config = dict(
    n_layer=12,
    d_model=512,
    n_head=3,
    n_kv_head=3,
    head_dim=128,
    d_mlp=2048,
    vocab_size=50257,
    activation='tanh_gelu',
    norm='layernorm',
    norm_place='pre',
    norm_eps=1e-05,
    positions='learned',
    qk_norm=False,
    attn_scale=0.0884,
    bias='all',
    tie_embeddings=True,
    parallel_block=False,
    init='normal',
    init_std_qkv=0.0182,
    init_std_o=0.00372,
    init_std_up=0.0182,
    init_std_down=0.00372,
    optimizer='muon_variant',
    lr=0.00497,
    lr_mult_up=0.914,
    beta1=0.95,
    lr_head=0.00882,
    warmup_steps=200,
    schedule='wsd',
    decay_fraction=0.646,
    decay_shape='linear',
    final_lr_fraction=0.0,
    batch_tokens=131072,
    seq_len=512,
    doc_mask=True,
    train_tokens=1343000000,
    steps=10247,
    dataset='wikipedia_en',
)
MLP neurons of a small language model. Each row is named by its layer, matrix (up: input weights) and neuron, and shows model dimensions 128-319. Each number is 128 + 32 x the weight over its row's rms, rounded and kept within 0 to 255. Numbers have three digits each.
Before each neuron's rows, "fires in" lists the words (lower case) most often at its 100 highest values on Wikipedia text that the model never trained on.

fires in: "in", "into", "when", "of", "lost"
L6.up1016:145121110091112131081117138103039115146134162122146156180095101088121118165174124082087116152103201154115150116128135124164166136118129140144176151142156171067199143105099164125031114137086103101148122133148102122133118127106192188131146125095089137175116141171120135081155106136112113166140168146146128111132191147126142133149140145122094152092102142183136106094131135134191108176092068178106129066160156141132091120160149109107125132103078136126178144156106177077169188109050109185109163167184116131140103088141136114152135083135106065118167151092103097145105150121137081135

fires in: "a", "was", "i", "is"
L5.up1079:139112171154140102118110149162076142069108108166167136150141120122091126155176111122093145150202118205120188153121153116167138138118119166152204134153158089098146191083100165135113130100182130110085111106116116104106161155136142144144108130148157081091152087181181154181146130107163101149149133123118107130141114137130110133145149158048140163133086111141131094158105146142133140131170210157101165074142108143160103079169123150121136206184165132193088155129124089092093139080191128130150148108124143119107175199090143091187089173123133134096163167120138130151116137136115097131

fires in: "his", "her", "s"
L6.up1600:154186168084140147200173125099207173093146197100111209110097182142161117132102079090136185161121144120103125150053155117110173080115066146111137092101124165150108103129113073082162107117165128118118098146052073165155086128149107123092089151134152104133148083138087121140104117134105112160134160110135076135125107153106077138158124092140123164110072114135143129165111175139166131117171108136132095127124107119067137149128072070104169132115104114166163152160139089122146150150148096094142106091144144150080096135113105127171160075064127090102128148136102096121130106153176139124

fires in: "it", "the", "to"
L6.up1171:062113144146113110124142117149111148172145101183150206128165153174143188140160145094165126116141188157126094178191095152117116119143154118107156078091162134106071082144179093143163143122154127081118085170070068130097140152122059129158184130106160093084110094117131134165185127135153056100161095102092155170165116163132103071167173153155097063174126109116152140175113174152082171100197155163102156103108096136118107057135159141098179146117075173115169065093123157173111091133080104149123167100180091128163133078146133108090114132113140105151120139097110131140135169141149117096

fires in: "also", "further"
L5.up1883:098108067181164125097143139150141117075101145130103070148059180128157151150132167076122138118168125121152068141115118090138096135183118160103136077116143088159123132087136166152148103150089148079124132124118149087121087159136118139131165156067137112168089147153184110148094082136103172122118119094117115097130156159120105120154126158166128145103117112070084121125146123185124137156134089085124185181126094123070120122104131084128146097122092133150152157131098088115080089141075142110160086130086081117191144126107089103122145094202165120042082094151190090131137155165145107106

fires in: "to", "of"
L5.up1811:103156131120143106111119069112109092097155113114125100124146094082137179140129177109083105154159133164129143132061164159136124119158137146172111143223168159135070096086062141119074125089157101105119144136129207109117174108112121115081102070081129092124169113122164124063143104093134149138088096143121149168094169122161134112125117137145092113069132158082148103141123132142115127110156091141099156195162098089130134156137155140157098131163110162169173108142156127089186090226160101104134166185185160162138147149137168185114067073117102139141139137138110092039120206140141103125

fires in: "during", "after", "of", "following"
L6.up586:149128181113115158139124084157129126060151141146082134130064141108119049084163106149169105114087078169144112139098160163213136167137061096163164145158062121171144134129070141092120117181139185161096080161135129090079054086124107110158146129138169144158086108113113212123085088141212156185164126107127123159152140158185127108177088116103124086085136121148075105122139118136159075104146122135092138159132115139133107098142177176145115177152068183089091138159149177122169148144062108099157150100138158129083135177143142121196078113151115051095051118102092131127116160158092090115

fires in: "and", "0", "has"
L6.up937:114109125099118132062090145095139138101175116142123119108097152174098127114085139142142106185133119155168141085128154116113191160167164163123137138095110062145110168118107155162065205120166151155077195147133116074071145112154126143139139147157124138163071168162114160154086206141120136081142105152139117182159159128067186102095122090053131095082121086127118140135154137153131171146220172086139195129078150172121152133127142121148146082170125197105122103180160108105145120113166162160093113142136127159106116136154163126164129134159140091127100147183119093125090133122158143161

fires in: "a"
L6.up1330:122152089106160094130096192110088143087130114166114082194135076140166186183161096126158158125111177175138220149226120129076097150175142182123107098124152114136114176086134154152060087140167142077123166188162174092157104146159138083162149164110085140082094137111149122117143093157117142111103142155142129143176151060087176095186138137128165143106141167121105066108125119124160059150142136103147112125128056193161145143112115162175138099145184144080116169162094090150146138092145135164150185131089137082132146105138056104054106072117144162102087140093095148160180173098133106137

fires in: "most", "more", "it", "least", "also", "only"
L6.up1067:107125101133109098123150138178150085095083192163101137122131132117143165101163146095120162074176152090190127118148138079178087082132086116119174129097156138161108153089129132110150128114084208118142149095119140154119148085142109143121105151119164123121156113137151105118146073144134116174128141128091160191040149125168150154160077171122096119180124111104125106079090121143142140169114145127100109093085160170114121037098130092131107088118112114128123104204127176114119134078118120155149120123091153089116105105080107115143137137139146069129124100129145094171164165118111115161

fires in: "a"
L6.up1133:099071082096155138092122136124178132133069126144103136157176048094138194133109105080119138140118106155100164096151129123107135044104085167200106156127137122148215204128169164141131118148216108110103090180164196124096126127140131085111069167101085118175149120159139071139107084143125123066128184145092089121176136038130144136130193104117135144110121104157086126116138089154147140162137179122168146145140097139149106107066099130142154152125140145108113119119108111157152175177166127146118157109112121152163132165156042119099169097095092148148093089106073108150137110138097173137

fires in: "first", "most", "only", "best"
L5.up852:122153134087131117107138109176146189107060195119184149085145112105124178108140184146172147156142125167110032157155138115143174083106150230095111087125125120069080140129110200181143161058126125091087109167148156102120131100156162098171166082128150142116088051118115142130170124068210144114141144116094116074159104186144135089133176124096149102165110147127167097111093087133107127174133127123103121087126141160093127114078132164219190085138182120140181135112153146102174062146081125117110110109167148099213116139182103094144098120095137124205142076076163130137120204123110123075

fires in: "100", "one", "0", "co"
L5.up1221:087095106148103178105106104097166150115137102123084081128104144097144104089071170119095137104149118099056131146133167123104175159074132169100166116089152167125100164176146119109120124127129128150115115186156115105140084145163090141096116162090076141124062132168128146153088143149142186144117093156139160099137125085114093120100120100121172080123088191113125123137130195113182100118167079085116115127111054148090178156090075093109128083143085109153135144088143158158116152088115158123110095122136148156095125060111164100058114126122100122147140185127148126140154080101108100088

fires in: "and", "but", "he", "which"
L6.up804:111144113122137151168186150145126144138166075131120081161117097123095102158125142128156065100088104073106119141144091090147119120124128128123120122156142109136058117116052145111137118111122139094122122092132119146162075142167126165104091079122171159147162082107132164127111029082181097114068128127135134175186119081138141163159092069120101119153144115117100115120149128204145161177118097111159144149110151145157090172060184112186183130127095097151121174107089162115080088111125160168111152116102082140109127183154090167113116105111144087107168074118158146124089079141069132111

fires in: "it", "he", "i", "you"
L5.up686:105127102144136118166099189147143086132153164138144131215144094139165115118173118137165138153145081113110130143154085191145089103085170102159154152099083141136116164124142164156194177169164078110104099096093199129139112154129097106134099076131109137116115120171128151162152106118109090139154170193132133082130134145132171124131114102165085158129155147116076137183186066161109142115183160144184166088187135121096107149149079145118150111164090108076125119133089152149072175131123079150118116077133051131131147084151155125138133114081099107159137132102150127155212062126135166077

fires in: "is", "most", "s", "and"
L5.up321:113092096129119085132160169152129182173123175186154127137151138144089072117178137204054209123131125099140115162106186120116139072171148159224102111123124123149128125125119118172145108085165141142152155132127217122114063093158119070093114103098144136103183110105067147207127112087145117144127116144139090140128103146139116094212199122122138136197106140102118141149120165117107176099140140159136078115153067153109110090140130130136175161109097159131079126105093150103124141100154061110115114099100109153093129091144144162118082131164124122130129147122105089110096161079114115146

fires in: "i", "it", "have", "l", "weichel"
L5.up502:148123099124066103134134120120073128090095127170190135156104123080106146152111117096096173140121092154101127141132116126142091156115138150167120109141155055109179164139146172093168142222148114124094080187174135161122165137056119142134146196086114128149089069124146134179080100146124140114155164135107161128114128107141104091121188125149137116154129162129062099091170119181119147115136108097164125100126155112102132163167118128105138177115109146105090135123127161149183094049093107130056147131155164107106096152133084101115109136144153135097107144118118120069173115110139180084

fires in: "on", "in", "died"
L6.up685:149133108150100154122194112119174116143119139126122051163161148110136133122153098126155100175157170092062120119111088094089160124093081124185128123107084109150101161149176100089150128195161151118104152127096061139147147141116125156092106072137210168195110104104136127140114129106124083106086171167125149177141161119086104103118132158186166145125131083125123120029150161109158101098148066043146081149153131143115145133113197137163144182122129115153160159125159128107131177231134170068112140103100085158126137151153150143092146135101144081135128175131155184084091069142090112151

fires in: "he", "they", "who", "which", "she"
L5.up1413:140128118163133139169095141138137123110160152152123171168086047127192151166099138105156099110139118131089138116097118093165130161101084108214117152108091153137095151135132111088106149175122093076122091128107093083126127159148144068087078091123123141138173116129145142136108160073174154180096150083154150130095113086156191178130115102109134160157160101125121106096124080060105137152079165128160129158127133156044153136152150098101185126177144135162053083151142142094112118106106081161098132133131108129164143173185112138146113082086136126092103105053135163145186126156114123156

fires in: "had", "has", "were", "would", "to", "can"
L5.up1804:153127166138130074099135077150109154112082132136108142185126160128136107097151137112147114103175096194151111162150139154102137161143092134055171075113150101176170159126084124111093182153111112147107076112061129103063085157123128126167120148060117054126166078138119166146166154165134153167168105110101119144104114101143059138138165124072086192140103128082161094167122127134091117102047164103140127150150113048130129090113100159153108102148153148176151108106109176140112118090137116157115119123130124113184118116182126185148115079118106107104145096134165111031125074155129111144

fires in: "march", "june", "december", "february", "november", "january"
L5.up14:117117154195168128129119120156087143067168193083137110148069137084165096115130119152168127109170131101119108168074090130150188144131149195115132145104093127132135116110119115134096138172115156169099135130128130166137131119122143091097107152175073120155074115133176150146096133119118043146092156157135181176096156090179130204157107162143167143103099119135071153133148109127164137134125163172061113161079140101137117100052131155130098140172144142096197194153150191062147128138189115137173141111198157121141103124097094141130164145063090128091142134146147124101186175118077120149

fires in: "was", "could", "would", "began", "were"
L5.up391:149137168148106132097123127075087106117023131141114143140086138163172176188151127094207146136104154115067123110115112157125086122156045117106194139113124163160149075123134098127105144138169167084116073122140121106118143150041174149139168146140157084125148102144107130147135147152130122132121189096185086086106122120117116112152142139148111139082083136131168101166124132094135148125158106109071142103121046127082114106119121148101170157162064089137152114089151115126148132202127063147098126134099132157127109094103163109127107142129160109098070125136143161145147157119127085108

fires in: "0", "1990", "09", "1902"
L5.up548:184138196109161040151143125107158140192168137135160077154121085123138174101183095082196110163105087083165150138146107195143118178204129141105128119121095111058111110133180191133127204119104104071115080111116130122117074139170102112118146174066114111145086116117081158128134138134138142125095160161095067124140116113058138119161102150161142134163180158152106101120058087114115170178195160125115163101114149144155176109099109133154127142125143100199118115199154142117130142122198132227118172131150096145120086081161092150121179070149066184108082138082177104149176142136108105101

fires in: "21", "20", "2021", "11"
L5.up1623:097148138121141085160101108096161158089156142124097115182119081132145104157123136157150156117181100159163136129119106121145137120095134186107116105099154157079096215163131168053147100097138175174100221124107144082120172103079123140129099150101112144126094091158076113101121142120149128112097162054078196161160128111145173109154124073130168130136154168090141136157137157203106113048144200088127117211148075133112141151087135113132084102160099138159130109089109133104110101088135159161069102097150192165164104176061170105109143082120104174136167173140107060133113115135098140073

fires in: "him", "them", "himself", "themselves", "away"
L5.up1305:140164109117143105151157125112141132118171150130097113129110140162126128154153100117152190132115136156185092160138178110127121124123213100152148083093094114132104184127160093123114156147103102086164149128106154155117061113140121183135117159091113130129115109143170181100101111090126128163130064156156161138134116130105136105109086078121131098212055178175107100138110102102135160100128164111151056154129173115123169101000166104083070067098086108131095097163146125160095153120060143144124167112111110177077143117109079176170130102195106106121149119166123114131151110064119113152

fires in: "her", "his", "he", "the", "most"
L5.up666:150093162158116128162183153167129123131083118225085166182109088188132144128173087136161153124114135143135088191171118080116070108167119090087126126152098139147194140122172107132136192113137128157098117111135195153175112095127148098139152170149133070104194084073136135110106088110116144096130103095150176178038193071093126110155132107168180122181162081110120076131141113147109140104140134134133080114124086072098145086089138131085146104119140104120090149088154109141087125197099128123126127162138121197191064194174077090137174190141165144157129061143156177075129133099127104131

fires in: "college", "university", "city", "county", "town", "park"
L6.up1862:137167106145138088134139103128100152125142123166128170110056108142123097140136080153100110101105091163085151145121129142172142127170141142151143120113085188166162093077153117105189179013157163111190164115103102159044125139131117165147085145160154090167139151163126150184109110131134145161133122105116130120145153142142182095146075115150113136054150164103151123102107120181121016124126107104138087122122147098125205134133092062083148093159142103089128156158124149123090126103109056098097145092124181123179094101123153136127187221093170131112138110152143103148123104095163154141

fires in: "in", "for", "boxscore", "his", "it"
L5.up1830:090104091148087118144132125073122103133157127087123161140139161112132143090099120158143189112083141145126117093124124131142090135111111165147145079118130104124119099123152131122151171083103127188101155142137112133115118104174094126112138058155136131138117082177149091173133138157125078126145072096171121139140072118125138123163154118203100082141121114158100105146180147084134110068097155130158122054178199155148091119092114054095152113155141181131142173103129143068182110194095069147163115179149147135114135090133158130173159141143172143146177130160131172162102125180134101127

fires in: "well", "by", "states", "to", "they", "of"
L6.up607:170132103081133105080142122090152089121095100209089148136162106100118086120114118158157128178108125077163121068114143095130123162073137158123154127050168090121142200057133144094098185089097123135154124127121168137148122130150133155076148091106128150131113162115113151137087130125186143073095109154074121157184083126128155140134124061079111088119188120110141091170131143112103134137110135114110142126123190090114109136163134093057112095127071118129101148107140087179130122125124119088130146126050126161081045127106105143132101117098231078152084201221149108093123091152133166159

fires in: "a"
L6.up251:078147131085150159151162125127136155069118126155101126127124059095110175137151131151124107109110093150108147092163075064141015112114077184073132143087135103116172071103122120148146044161158158071097135106141160122119101151161138135147090154140097148098130145127201074123150115133096124062065167154134137097158143107078067147082168131113128141106111164166118121201095118131159145154140134112076101146098116133172131095122111117124129191100111101112203160127093163150158155107076142142164183112085123069099150092139125155124168118111174155118054108090089132139092161154080158130

fires in: "in", "friendly"
L6.up2034:197089093102132101142087086107164174179137210125082169159079166106063168081148099118100155159140152145099135110121144153066147157132108123134123173140116096109123163048049085112133123137138077131094130134142182186135097110105150100116115137153113102142144149111166109112133122079090169133125073153116130162138111169162145142110122162137133204095144068139092079078146076135221137077117093171152124115122164127142131140114131126137109100114133078119116171147140108136119142164184120103141178091092083137092134154124065076140123120228088153128129130149094144089084131133143148154

fires in: "of", "both", "local"
L5.up1679:129166135112110114177118156051112134112135114112111104097166159105092147086187164141255109080123156156122114121121201106141109149100108125122168137134091136145109105111105203132171101098094185167098117106150140114169091090121109121107132103151119237083151083108142140123181106121143108105102081149138127139174151130113097135138144141064135149111140171160080136165125153149147178145117075096158149120103083116127077094093175094186062123108135101129162137138107093135161152175032085154149108164133152105124151146112133127163175059116147156131159193119172131181137110123109145086

fires in: "most", "to", "all", "as", "both", "many"
L5.up1621:108060059129114135117152161133191189147142123101138151126114156152113124101176170135159095107123075108122156147104140139083164080156120180122162102106162095131165111149143136132158110102151069088154112087080187144129121202076109111183103119095174136093173122121144104140192081109187101168104093149141078118092165050098162135118141143145120137128154106070211143163082114171128136117140198134188131152195108132101132142118106083088091139096170154093146106181112129117110122132140159110149120130161141080079088176109063119057093054129107089153140113158103096096078159048172154125

fires in: "on", "peterstevensii"
L6.up1402:085108150127050096103082112134123116116046123180106103146108103033157062083146114112113111118110117162155107148176097109182070158170095124139126125163084094085144130143105155069185086123114131120104196133114175182107082110180156110075105088157125109105076190120153145193079128119177091125173115173160137129132153167137150056095155106121159138138134097169141193164185134109142076104117158131130130070138101132086131112125090092139150108073107095110094115111130106155129107203133187172134135139134135142144143127150128145190142143103118124174133111119164087169106095117167106128